MLP neurons of a small language model. Each row is named by its layer, matrix (down: output weights) and neuron, and shows model dimensions 0-127. Each number is 50 + 10 x the weight over its row's rms, rounded and kept within 0 to 99.
A block is one neuron, or neurons of one layer that tend to fire together. After each block is what it responds to, as a language model described it from the Wikipedia text at the highest values.

L4.down824:49 47 51 60 51 49 36 45 49 59 47 40 56 37 53 37 34 66 65 25 33 62 66 70 43 65 46 35 55 44 54 56 44 45 58 77 67 59 71 38 50 56 50 64 43 43 50 34 58 51 54 51 47 67 52 69 41 40 46 31 44 46 42 65 39 34 47 48 59 23 57 56 37 55 68 55 48 47 45 36 41 56 59 46 70 47 51 53 61 49 68 57 56 54 72 53 44 62 52 49 53 53 46 57 47 48 41 54 48 42 43 54 42 31 54 40 62 35 55 48 32 44 60 32 47 52 45 73
L4.down1037:44 56 52 67 51 50 44 56 29 58 46 37 58 56 49 63 47 44 66 30 36 64 43 60 58 59 56 59 43 54 37 47 54 45 49 43 57 39 48 45 38 54 55 43 43 52 49 44 20 52 60 37 45 65 42 66 46 37 59 44 26 51 57 53 45 40 52 61 61 47 41 55 45 65 35 55 42 44 44 59 67 75 37 43 43 46 53 49 46 50 58 36 59 71 39 58 45 58 52 71 32 55 66 58 36 46 55 61 51 60 45 60 44 49 43 62 66 32 52 58 52 45 53 37 55 73 44 58
L4.down1056:35 54 45 41 41 34 48 51 37 63 50 47 63 49 38 58 52 51 63 34 62 54 38 55 49 62 41 54 55 45 48 61 58 60 35 54 37 50 17 33 50 50 53 43 43 61 40 59 36 61 60 46 48 51 51 55 45 52 46 42 58 58 37 40 52 46 68 46 64 47 45 50 54 56 51 43 39 91 30 64 53 62 65 42 40 48 44 39 44 45 63 52 67 62 38 43 56 48 63 39 52 54 53 39 48 59 38 36 43 59 54 33 35 53 49 74 70 36 44 46 62 52 67 32 41 48 62 53
L4.down1519:40 61 61 44 63 31 61 40 37 43 36 60 33 41 40 59 69 54 53 49 45 37 34 40 44 62 52 69 53 48 49 66 60 68 50 55 53 53 46 50 38 45 30 60 40 57 57 47 34 55 48 47 50 59 53 48 42 57 65 52 64 53 50 44 52 52 62 42 57 46 55 66 62 30 58 51 44 67 53 66 69 63 44 52 45 61 57 46 57 55 54 39 52 57 42 38 54 47 56 46 54 37 69 45 36 60 46 35 35 42 64 66 49 30 19 50 47 43 59 57 61 40 44 46 35 47 52 59
Responds to: Wikipedia table header cells

L3.down324:59 55 32 49 61 55 45 48 53 34 42 48 36 41 53 43 58 46 64 50 56 59 65 53 50 49 36 44 70 50 72 43 44 60 52 55 46 31 33 58 40 40 58 47 55 44 40 52 57 43 57 48 24 44 45 62 43 48 44 53 62 49 49 49 58 29 55 55 45 47 45 49 53 48 49 48 52 43 45 60 55 76 44 43 49 48 45 41 54 66 58 59 56 42 29 40 43 41 29 33 20 57 56 43 41 45 80 35 51 46 41 53 48 60 54 60 56 56 58 63 32 62 46 40 70 53 51 44
L3.down379:53 48 44 39 54 67 54 30 55 48 51 51 37 48 46 44 66 52 55 50 64 48 47 59 49 48 51 57 42 45 49 58 51 39 42 42 45 51 47 60 65 49 57 39 59 27 46 50 40 47 52 48 58 41 42 35 63 70 59 44 21 53 42 52 37 32 64 40 66 55 41 26 29 49 51 41 34 55 40 44 54 46 60 37 60 40 46 57 41 70 53 59 51 44 54 50 50 47 42 51 54 53 40 41 62 48 67 32 51 44 51 41 62 36 52 55 53 30 58 56 53 55 70 37 53 47 48 59
L3.down459:72 52 64 43 51 41 40 41 49 46 49 40 59 54 49 79 51 49 47 54 51 46 71 56 60 60 61 39 54 64 53 57 39 52 48 50 53 68 47 50 59 55 48 32 51 31 49 31 39 68 50 44 32 64 43 47 38 56 48 47 39 59 42 55 45 48 71 34 32 54 43 54 66 74 41 79 46 59 60 43 52 35 65 60 46 53 58 56 56 44 65 49 46 60 41 51 54 51 49 58 58 62 52 36 42 39 62 69 49 40 69 71 55 53 51 53 45 43 46 49 45 49 59 30 43 45 47 57
L3.down487:40 47 58 39 57 41 43 42 70 56 37 54 54 48 64 37 50 39 49 57 45 30 41 52 37 57 85 42 60 49 53 39 45 26 55 63 43 35 72 35 40 54 69 42 49 57 45 38 48 46 49 52 42 39 55 42 56 47 68 35 45 36 37 54 60 44 36 60 58 46 35 45 52 43 60 49 62 54 48 41 69 43 51 72 45 64 50 65 63 60 51 37 66 40 35 33 43 64 42 62 39 68 58 43 44 49 61 62 39 44 58 60 49 42 39 47 74 52 58 42 40 44 59 44 54 49 58 62
L3.down724:65 52 55 51 65 55 55 63 65 47 44 64 59 64 53 53 53 46 55 44 42 71 68 71 54 53 28 54 56 35 58 51 41 45 67 65 44 61 35 65 64 54 55 49 61 33 38 47 52 54 60 57 53 57 46 32 57 58 55 62 54 54 35 61 51 43 31 56 46 51 40 46 42 42 52 67 66 50 42 58 51 41 67 53 50 35 45 46 34 44 39 34 44 51 46 41 38 56 45 60 44 38 54 22 54 55 56 37 46 64 41 48 47 78 44 46 44 48 53 44 56 52 34 53 56 45 57 67
L3.down774:49 37 37 49 43 62 68 43 60 57 43 50 49 56 53 20 35 56 43 38 28 25 75 52 57 58 50 63 48 51 50 60 38 54 47 62 51 39 44 58 54 56 41 55 42 34 60 44 47 42 51 57 43 49 54 36 33 46 50 46 50 58 34 51 38 59 48 69 57 56 48 46 52 69 51 57 45 43 45 63 70 53 37 48 34 60 53 50 49 37 38 43 49 57 54 52 55 50 45 48 62 39 30 60 29 54 52 39 47 50 51 45 49 45 44 71 56 49 51 34 44 51 47 63 54 55 56 39
L3.down1102:64 55 46 63 39 42 60 45 52 42 43 30 44 64 62 44 50 53 58 42 65 47 73 57 52 44 44 38 43 43 56 46 44 50 49 23 45 52 43 61 52 56 54 36 44 45 42 51 26 52 56 46 44 48 34 44 53 36 45 66 55 40 44 64 74 44 51 62 62 55 62 46 67 40 70 44 44 72 38 58 35 35 59 57 60 58 58 56 37 57 65 52 49 30 55 62 50 66 68 58 56 60 45 22 40 59 53 25 64 55 46 26 58 71 60 41 40 54 67 53 53 37 49 41 49 50 56 36
L3.down1138:61 38 53 52 51 59 35 42 71 64 38 38 48 57 48 54 53 43 48 60 55 42 47 70 37 53 53 42 48 42 46 44 44 65 45 43 23 52 41 39 46 43 56 37 41 25 55 36 30 58 59 54 54 38 50 53 60 59 52 68 55 60 55 52 53 36 62 68 42 51 51 42 56 55 40 36 49 53 63 54 56 32 65 43 49 68 43 54 31 39 55 56 50 46 49 43 52 47 63 63 45 62 59 32 48 64 51 37 47 40 40 44 59 67 53 42 48 32 55 54 48 64 66 52 56 58 40 52
L3.down1177:40 49 49 46 35 63 56 44 36 41 57 66 52 63 49 41 40 41 50 45 49 51 59 57 42 50 36 52 49 44 26 38 43 46 51 55 45 53 57 71 64 50 45 44 75 61 68 35 49 54 50 39 51 42 48 38 45 49 48 56 46 58 49 57 40 50 57 32 60 45 40 59 52 55 46 72 53 50 47 60 61 36 47 32 47 66 52 28 48 44 42 53 63 63 51 49 54 55 49 48 46 61 59 46 45 49 62 41 57 51 53 41 37 64 50 59 47 48 54 59 68 59 35 43 45 40 61 59
L3.down1208:50 43 31 48 59 55 28 45 70 39 64 46 43 41 51 59 64 46 52 56 53 31 54 52 42 26 49 29 46 46 52 36 40 60 44 50 46 35 54 39 63 48 54 46 60 38 64 53 45 54 42 50 55 42 48 49 62 47 57 58 57 37 50 67 48 48 42 47 50 57 44 49 38 72 35 26 45 60 49 52 33 50 58 63 35 32 48 65 45 69 52 55 49 52 58 29 54 62 40 41 54 55 56 44 42 54 45 56 49 57 56 49 41 54 45 46 42 64 37 59 49 60 29 28 57 42 41 48
L3.down1227:81 42 47 60 37 32 35 30 45 46 46 49 47 55 41 58 45 43 56 39 64 60 54 60 51 68 54 65 57 43 59 52 39 70 55 59 51 60 29 40 35 50 59 39 66 66 58 46 56 57 53 42 45 46 46 53 49 46 48 62 52 48 55 64 54 47 56 45 56 60 59 30 58 49 44 26 46 51 31 37 46 70 41 62 50 63 64 54 40 40 61 32 49 43 50 58 41 62 33 61 70 69 23 44 56 30 53 55 61 47 44 46 67 34 44 52 43 24 59 33 50 42 59 37 55 54 41 58
L3.down1429:36 60 64 36 45 37 54 47 63 77 54 62 53 40 59 36 57 47 75 35 63 38 57 35 39 54 43 68 57 45 37 57 52 44 48 60 30 48 53 48 66 38 37 42 47 50 41 54 33 47 65 49 54 50 50 36 32 47 49 44 54 56 56 58 48 51 79 54 43 46 49 43 49 54 54 33 50 55 43 46 53 52 63 30 47 42 55 40 44 61 52 45 57 33 43 53 40 45 45 49 43 39 51 41 43 33 52 54 61 53 60 51 57 69 44 46 60 61 40 50 58 44 47 60 44 50 47 56
L3.down1438:55 55 29 39 54 48 54 44 53 51 57 65 62 57 39 51 30 28 51 47 53 51 50 53 72 45 46 67 52 59 60 45 47 58 51 56 45 49 68 46 62 55 37 52 46 53 63 53 59 32 44 32 64 46 45 30 29 43 57 62 42 37 63 53 55 40 52 51 49 60 31 38 56 43 63 69 64 53 51 42 50 56 33 47 52 54 55 61 52 62 48 61 65 52 45 53 54 44 64 65 60 53 48 47 40 52 45 46 38 40 31 47 32 52 45 50 52 64 56 41 46 33 68 82 45 47 42 37
L3.down1442:36 50 45 47 48 48 52 54 37 54 41 57 34 51 44 53 45 50 38 50 44 43 55 57 26 54 36 54 38 39 58 44 50 51 66 38 46 57 46 57 30 41 61 53 53 42 63 66 57 63 38 61 42 34 59 52 39 58 51 52 38 49 35 35 47 56 67 76 59 55 39 52 33 52 47 28 61 51 68 53 53 50 57 55 61 58 61 56 45 45 47 54 45 44 62 49 62 38 42 65 41 42 49 63 62 40 26 47 51 35 52 62 50 50 41 33 59 44 57 39 39 50 57 35 43 69 31 42
L3.down1462:67 54 48 41 38 53 45 30 28 41 54 55 65 53 40 64 53 36 52 52 47 42 62 45 38 63 47 37 45 54 38 55 49 70 35 49 35 60 42 58 78 31 51 50 63 35 45 49 52 52 47 45 41 44 40 58 44 51 44 42 67 45 52 72 60 48 48 47 35 61 53 33 43 61 57 53 55 42 53 53 47 47 51 58 51 41 52 45 44 31 40 54 51 59 62 56 41 41 65 74 72 47 59 38 56 46 43 62 58 42 54 42 46 56 53 52 59 53 40 51 44 62 50 61 69 50 40 38
L3.down1490:52 43 58 47 61 33 54 44 56 51 30 45 58 56 52 49 64 36 49 54 52 33 67 67 48 57 51 45 45 52 50 40 52 46 37 55 23 48 48 68 49 52 60 48 51 36 54 43 42 57 73 32 52 43 52 66 65 57 43 56 51 48 53 38 50 43 65 59 55 56 44 52 52 53 29 47 27 45 39 58 66 35 41 52 55 54 43 67 29 52 50 60 61 41 45 42 56 59 56 55 38 53 53 48 42 56 45 46 53 45 55 41 72 55 39 73 46 40 53 36 44 48 57 55 52 60 53 56
Responds to: Country and field-label nouns

L10.down1507:36 61 28 50 54 53 45 47 63 39 61 40 44 57 50 62 55 48 50 50 45 63 53 31 67 43 41 64 42 62 54 39 54 50 54 52 54 45 49 46 45 47 41 57 48 70 57 41 54 49 63 55 46 32 34 50 22 44 49 48 58 59 49 46 56 44 39 53 37 46 41 62 54 30 49 47 63 57 38 46 48 45 63 36 48 59 70 53 46 65 44 47 32 44 43 49 51 45 47 48 58 54 49 45 46 68 58 45 59 42 55 42 41 52 60 34 35 62 51 38 55 77 51 64 48 42 52 41
Responds to: Place and name pieces

L4.down496:43 55 56 45 46 42 55 79 67 43 52 70 58 68 55 44 64 67 33 59 52 49 56 59 54 56 40 34 47 52 60 51 45 52 49 57 45 58 43 52 53 52 45 46 49 57 69 63 62 43 54 55 34 40 45 54 42 56 53 45 45 52 29 50 47 43 37 46 48 33 56 61 60 61 60 52 58 41 44 47 34 37 61 42 51 27 50 59 57 57 14 67 32 48 47 53 50 72 45 65 54 58 55 41 56 47 61 57 58 30 51 71 48 35 59 40 45 55 47 47 44 64 51 74 48 45 58 36
L4.down587:58 56 47 47 59 54 43 59 57 51 38 65 43 66 46 19 20 42 59 48 50 53 41 45 50 57 46 46 48 46 58 48 63 55 48 61 70 56 49 67 56 39 24 52 60 37 59 54 42 31 57 36 42 37 47 56 46 46 53 59 44 45 50 64 57 40 30 59 57 53 48 60 47 46 55 50 66 44 49 52 55 52 68 41 55 59 67 57 62 52 46 45 60 45 43 56 51 65 42 62 59 59 66 42 45 58 61 55 49 48 40 61 31 47 59 30 53 61 72 34 31 55 50 53 60 64 55 50
L4.down887:48 53 47 55 42 56 49 50 38 77 73 74 58 69 32 54 62 52 24 58 50 58 59 36 43 71 56 58 53 41 60 60 42 42 51 72 47 54 56 28 59 56 44 44 38 54 68 54 53 46 53 54 65 56 55 46 40 51 31 53 27 58 41 46 56 40 43 46 43 42 36 60 62 46 48 61 68 45 57 62 57 44 58 46 49 36 43 44 50 50 38 60 52 37 49 66 49 52 60 59 45 69 48 36 43 51 51 62 52 39 44 35 37 55 33 57 36 57 53 55 47 68 38 65 54 36 38 47
L4.down1440:54 36 64 33 45 48 62 49 51 47 75 51 57 60 41 71 42 47 49 56 50 43 70 37 52 49 54 48 49 48 49 53 47 61 40 52 46 42 48 73 45 56 51 42 61 38 72 40 35 46 46 47 66 54 53 65 64 48 62 58 54 39 54 50 33 62 56 49 49 47 33 41 50 34 35 39 49 48 46 39 68 48 53 70 44 63 42 45 51 49 50 70 26 40 42 53 52 62 53 72 40 38 49 29 28 30 59 66 49 43 61 54 46 46 67 53 55 39 42 49 43 55 29 45 31 49 45 39
Responds to: Proper-name start words

L3.down10:47 46 42 58 58 47 60 57 39 37 42 59 50 44 40 56 49 54 53 56 47 52 60 42 45 25 35 39 41 58 50 57 48 41 55 46 52 53 51 27 52 54 46 45 52 61 51 65 51 60 50 51 32 46 50 50 45 54 47 42 53 58 66 73 35 67 55 40 47 47 48 59 53 52 42 51 52 54 62 45 70 60 42 54 58 50 45 69 62 32 62 50 38 56 31 61 63 59 50 44 55 40 43 50 52 63 46 22 31 45 50 65 38 43 53 39 47 56 47 56 27 39 66 30 59 50 41 59
L3.down311:52 49 49 53 60 43 58 53 38 42 46 53 48 49 45 50 72 62 50 59 45 39 47 40 70 47 41 42 52 51 41 47 46 35 72 53 52 38 56 51 48 36 32 37 53 58 49 49 67 43 41 40 44 39 52 41 68 35 47 57 48 45 44 49 50 58 57 58 48 61 45 42 52 48 80 41 45 46 62 55 56 51 56 45 53 37 46 37 61 57 44 39 52 35 34 49 69 52 34 27 72 37 54 67 43 67 38 56 40 48 55 41 34 50 51 38 31 46 58 45 52 52 53 46 49 41 51 40
L3.down330:39 45 51 52 65 52 49 60 52 52 60 24 42 70 53 39 65 52 45 44 48 40 47 46 46 27 40 55 53 46 36 55 52 63 56 30 56 33 67 45 77 55 38 47 49 52 35 39 33 31 48 53 69 40 47 66 45 54 41 44 52 50 17 59 40 52 35 51 35 53 42 54 54 66 44 44 52 46 50 54 22 50 65 45 41 34 45 54 44 66 55 48 43 59 56 61 55 55 36 56 56 42 41 62 58 39 32 57 42 56 34 54 33 35 67 49 50 54 39 65 65 56 43 49 51 33 41 54
L3.down391:40 50 52 52 41 47 57 55 27 57 70 59 59 60 31 52 59 34 62 37 49 33 41 42 53 67 60 42 59 46 62 54 67 51 44 44 52 39 60 54 58 61 59 60 54 28 48 53 50 39 58 45 45 64 44 68 54 66 48 46 47 53 60 54 53 47 47 57 46 46 44 48 30 72 38 44 66 67 47 50 64 62 47 65 42 39 56 51 60 25 62 65 47 53 53 44 64 47 55 63 67 58 68 49 41 48 39 48 56 46 50 52 52 20 54 58 72 35 33 56 56 23 43 36 48 37 58 39
L3.down471:63 53 35 28 35 51 53 40 43 67 46 60 50 33 40 47 44 33 46 39 58 51 49 48 49 36 62 50 61 47 53 61 40 37 44 41 55 50 39 64 41 43 61 33 56 49 51 41 55 34 33 36 44 53 39 66 37 49 47 45 51 56 42 47 57 53 64 55 54 46 51 61 42 55 55 61 54 48 51 38 41 65 60 44 62 31 36 42 33 54 32 61 68 52 54 32 56 45 55 69 65 46 34 51 42 66 31 51 55 50 85 50 34 68 49 52 41 50 49 50 71 58 41 62 70 41 50 62
L3.down539:49 65 47 32 57 55 52 40 44 58 65 45 54 65 50 49 39 43 65 38 46 44 55 51 41 46 37 49 32 57 51 54 47 45 49 54 54 65 52 45 53 62 21 53 65 56 42 58 49 40 55 57 54 73 47 66 50 41 65 50 34 45 42 42 35 48 31 55 46 43 41 42 52 68 59 65 30 66 50 46 45 46 55 56 45 55 54 60 50 43 65 49 54 55 47 48 49 51 33 51 61 41 51 62 55 36 32 47 39 38 49 51 28 51 47 45 54 45 39 67 59 33 63 33 52 47 49 46
L3.down736:42 47 44 46 46 59 54 46 44 43 39 57 52 48 58 57 41 35 33 64 66 53 47 51 39 59 55 52 72 42 48 42 52 54 69 45 33 39 38 45 47 35 63 54 54 65 30 62 69 53 43 49 48 49 50 50 48 54 59 49 37 38 37 37 50 45 50 51 48 38 55 34 36 37 61 48 47 38 47 41 54 59 60 42 49 36 50 60 39 70 63 38 46 61 56 42 65 42 41 39 60 43 54 57 40 46 45 45 57 57 35 57 35 50 41 30 60 59 50 65 59 50 50 41 58 63 47 22
L3.down802:39 59 44 59 58 55 60 40 40 64 55 52 54 45 48 43 52 56 72 58 46 60 31 51 29 58 60 52 25 46 44 32 58 63 54 53 57 53 30 47 60 44 55 70 61 62 58 42 43 38 53 47 55 41 50 64 33 43 33 68 28 56 56 33 58 56 51 56 59 55 62 40 57 58 50 52 41 50 36 43 45 38 42 36 47 36 47 42 48 75 46 40 64 54 42 44 34 56 34 39 58 47 54 54 48 54 62 63 54 50 85 52 61 60 46 55 54 43 60 63 49 46 41 44 46 64 55 51
L3.down875:46 46 46 52 51 40 47 43 35 53 45 50 46 62 44 50 68 38 38 45 59 50 40 55 51 44 40 40 37 54 44 68 56 60 51 59 42 37 53 40 52 43 48 41 30 53 52 35 36 66 56 33 38 50 45 55 42 57 54 51 67 33 60 65 42 44 31 36 66 57 57 61 44 49 47 47 49 53 62 59 54 31 61 43 49 28 43 36 41 59 64 42 49 53 54 58 43 40 60 47 39 49 51 47 59 61 48 48 53 32 31 38 44 30 51 57 59 34 45 72 69 56 51 24 69 58 52 36
L3.down898:63 48 52 56 36 49 50 42 45 47 49 40 78 42 35 52 72 52 56 45 45 60 37 50 54 72 37 45 55 59 77 49 62 53 34 70 43 51 49 43 47 36 68 40 53 52 59 35 33 61 54 25 45 81 53 58 46 64 67 54 61 49 58 65 45 32 45 49 47 42 64 46 37 47 48 65 44 44 51 37 61 69 66 64 40 47 56 64 74 62 61 37 66 67 51 41 36 50 42 42 53 59 60 55 46 33 51 61 43 67 48 58 48 34 59 42 52 56 46 51 26 34 69 36 64 70 51 39
L3.down925:46 46 45 42 54 58 44 43 63 56 60 59 62 44 40 59 44 52 35 49 49 47 68 62 61 60 40 55 36 52 57 68 53 39 43 38 66 53 53 65 51 59 55 57 44 31 43 42 47 50 47 32 29 54 47 32 38 65 57 54 49 50 69 61 36 42 37 59 41 44 44 72 33 53 33 41 39 66 48 44 58 59 45 51 51 35 53 53 54 73 59 55 65 45 55 41 60 38 78 55 51 47 52 52 52 62 70 39 54 43 53 37 62 56 44 53 65 43 45 43 65 55 67 44 32 57 53 55
L3.down940:54 61 53 44 54 33 40 47 51 52 54 28 69 49 41 49 49 47 40 41 57 29 64 50 46 37 35 43 47 53 55 55 39 57 51 45 54 60 54 29 58 51 36 58 65 35 40 48 62 52 51 66 46 51 51 57 53 32 67 55 44 33 52 38 39 56 31 45 50 41 49 67 52 64 57 63 41 62 65 61 37 40 53 57 46 45 53 51 37 45 61 53 51 58 40 36 42 52 46 48 53 43 65 71 57 45 46 60 58 48 49 58 43 56 29 43 54 36 46 55 65 53 62 37 64 44 52 43
L3.down1049:56 53 53 60 44 60 47 44 57 56 65 52 60 42 33 65 51 42 57 37 56 50 47 49 61 67 49 51 54 57 65 51 53 42 39 58 45 47 56 44 43 68 48 44 51 46 51 48 38 41 60 45 28 73 48 57 49 63 58 44 52 56 68 67 55 37 37 47 40 53 58 56 29 62 32 65 52 52 47 50 51 68 48 68 40 52 54 53 51 58 73 42 65 71 42 36 53 56 70 69 64 60 68 53 51 38 52 62 54 47 39 53 47 31 44 47 80 40 47 49 52 46 70 27 44 51 42 41
L3.down1190:47 68 42 55 49 50 53 40 57 66 35 51 39 61 54 53 52 44 58 65 58 55 49 34 45 34 74 56 44 45 51 67 47 48 59 68 58 42 49 52 54 34 37 50 39 55 52 50 55 35 39 42 55 47 49 56 41 51 52 44 36 42 58 64 48 37 27 62 53 47 49 39 44 40 49 25 44 84 62 59 60 41 57 39 32 26 50 57 54 66 63 38 36 54 44 32 50 53 51 51 31 57 58 39 55 70 49 65 47 42 27 61 47 45 39 56 60 41 61 61 48 40 53 47 39 55 58 60
L3.down1348:51 58 51 37 58 69 48 47 39 39 60 58 51 49 45 38 22 47 43 38 38 33 57 32 35 65 50 43 64 50 43 46 39 72 59 33 57 62 42 63 54 45 55 58 45 57 46 66 67 57 46 70 48 59 42 47 38 67 42 61 40 43 50 48 27 61 53 58 53 34 41 43 55 42 52 48 67 50 56 54 35 53 47 47 47 59 44 42 53 51 56 37 38 45 63 34 57 50 53 58 53 89 31 33 55 48 48 34 47 37 60 46 49 44 22 40 44 24 65 53 54 55 56 46 66 59 38 59
L3.down1378:41 61 62 41 33 32 56 58 38 51 55 54 27 70 30 50 24 67 67 33 50 49 51 63 59 45 49 48 39 57 53 57 58 56 48 64 46 58 38 36 60 59 44 45 47 54 34 39 62 32 69 75 40 53 46 42 53 65 38 47 39 54 51 51 34 44 39 60 49 61 46 55 47 53 58 51 62 43 42 48 50 54 40 38 45 33 57 55 54 51 58 56 55 54 54 54 55 38 55 44 58 47 47 69 55 61 46 50 51 59 33 54 53 43 57 49 43 50 42 44 57 45 38 40 27 56 50 53
Responds to: Infobox field labels

L10.down862:39 53 29 43 56 71 49 63 27 55 68 41 60 51 44 53 46 51 80 43 49 58 45 61 61 34 68 43 48 45 53 50 60 55 46 56 52 47 59 41 42 34 50 62 41 62 56 44 57 24 55 31 41 51 61 50 43 49 58 55 33 49 53 44 41 61 50 60 36 30 55 64 43 39 44 39 32 38 42 48 42 61 40 45 46 54 51 36 66 32 82 63 37 56 57 34 51 57 44 34 56 59 70 48 46 44 45 62 41 51 40 61 51 51 50 52 43 50 57 50 47 41 56 23 40 54 63 46
Responds to: Passive was/being, table numbers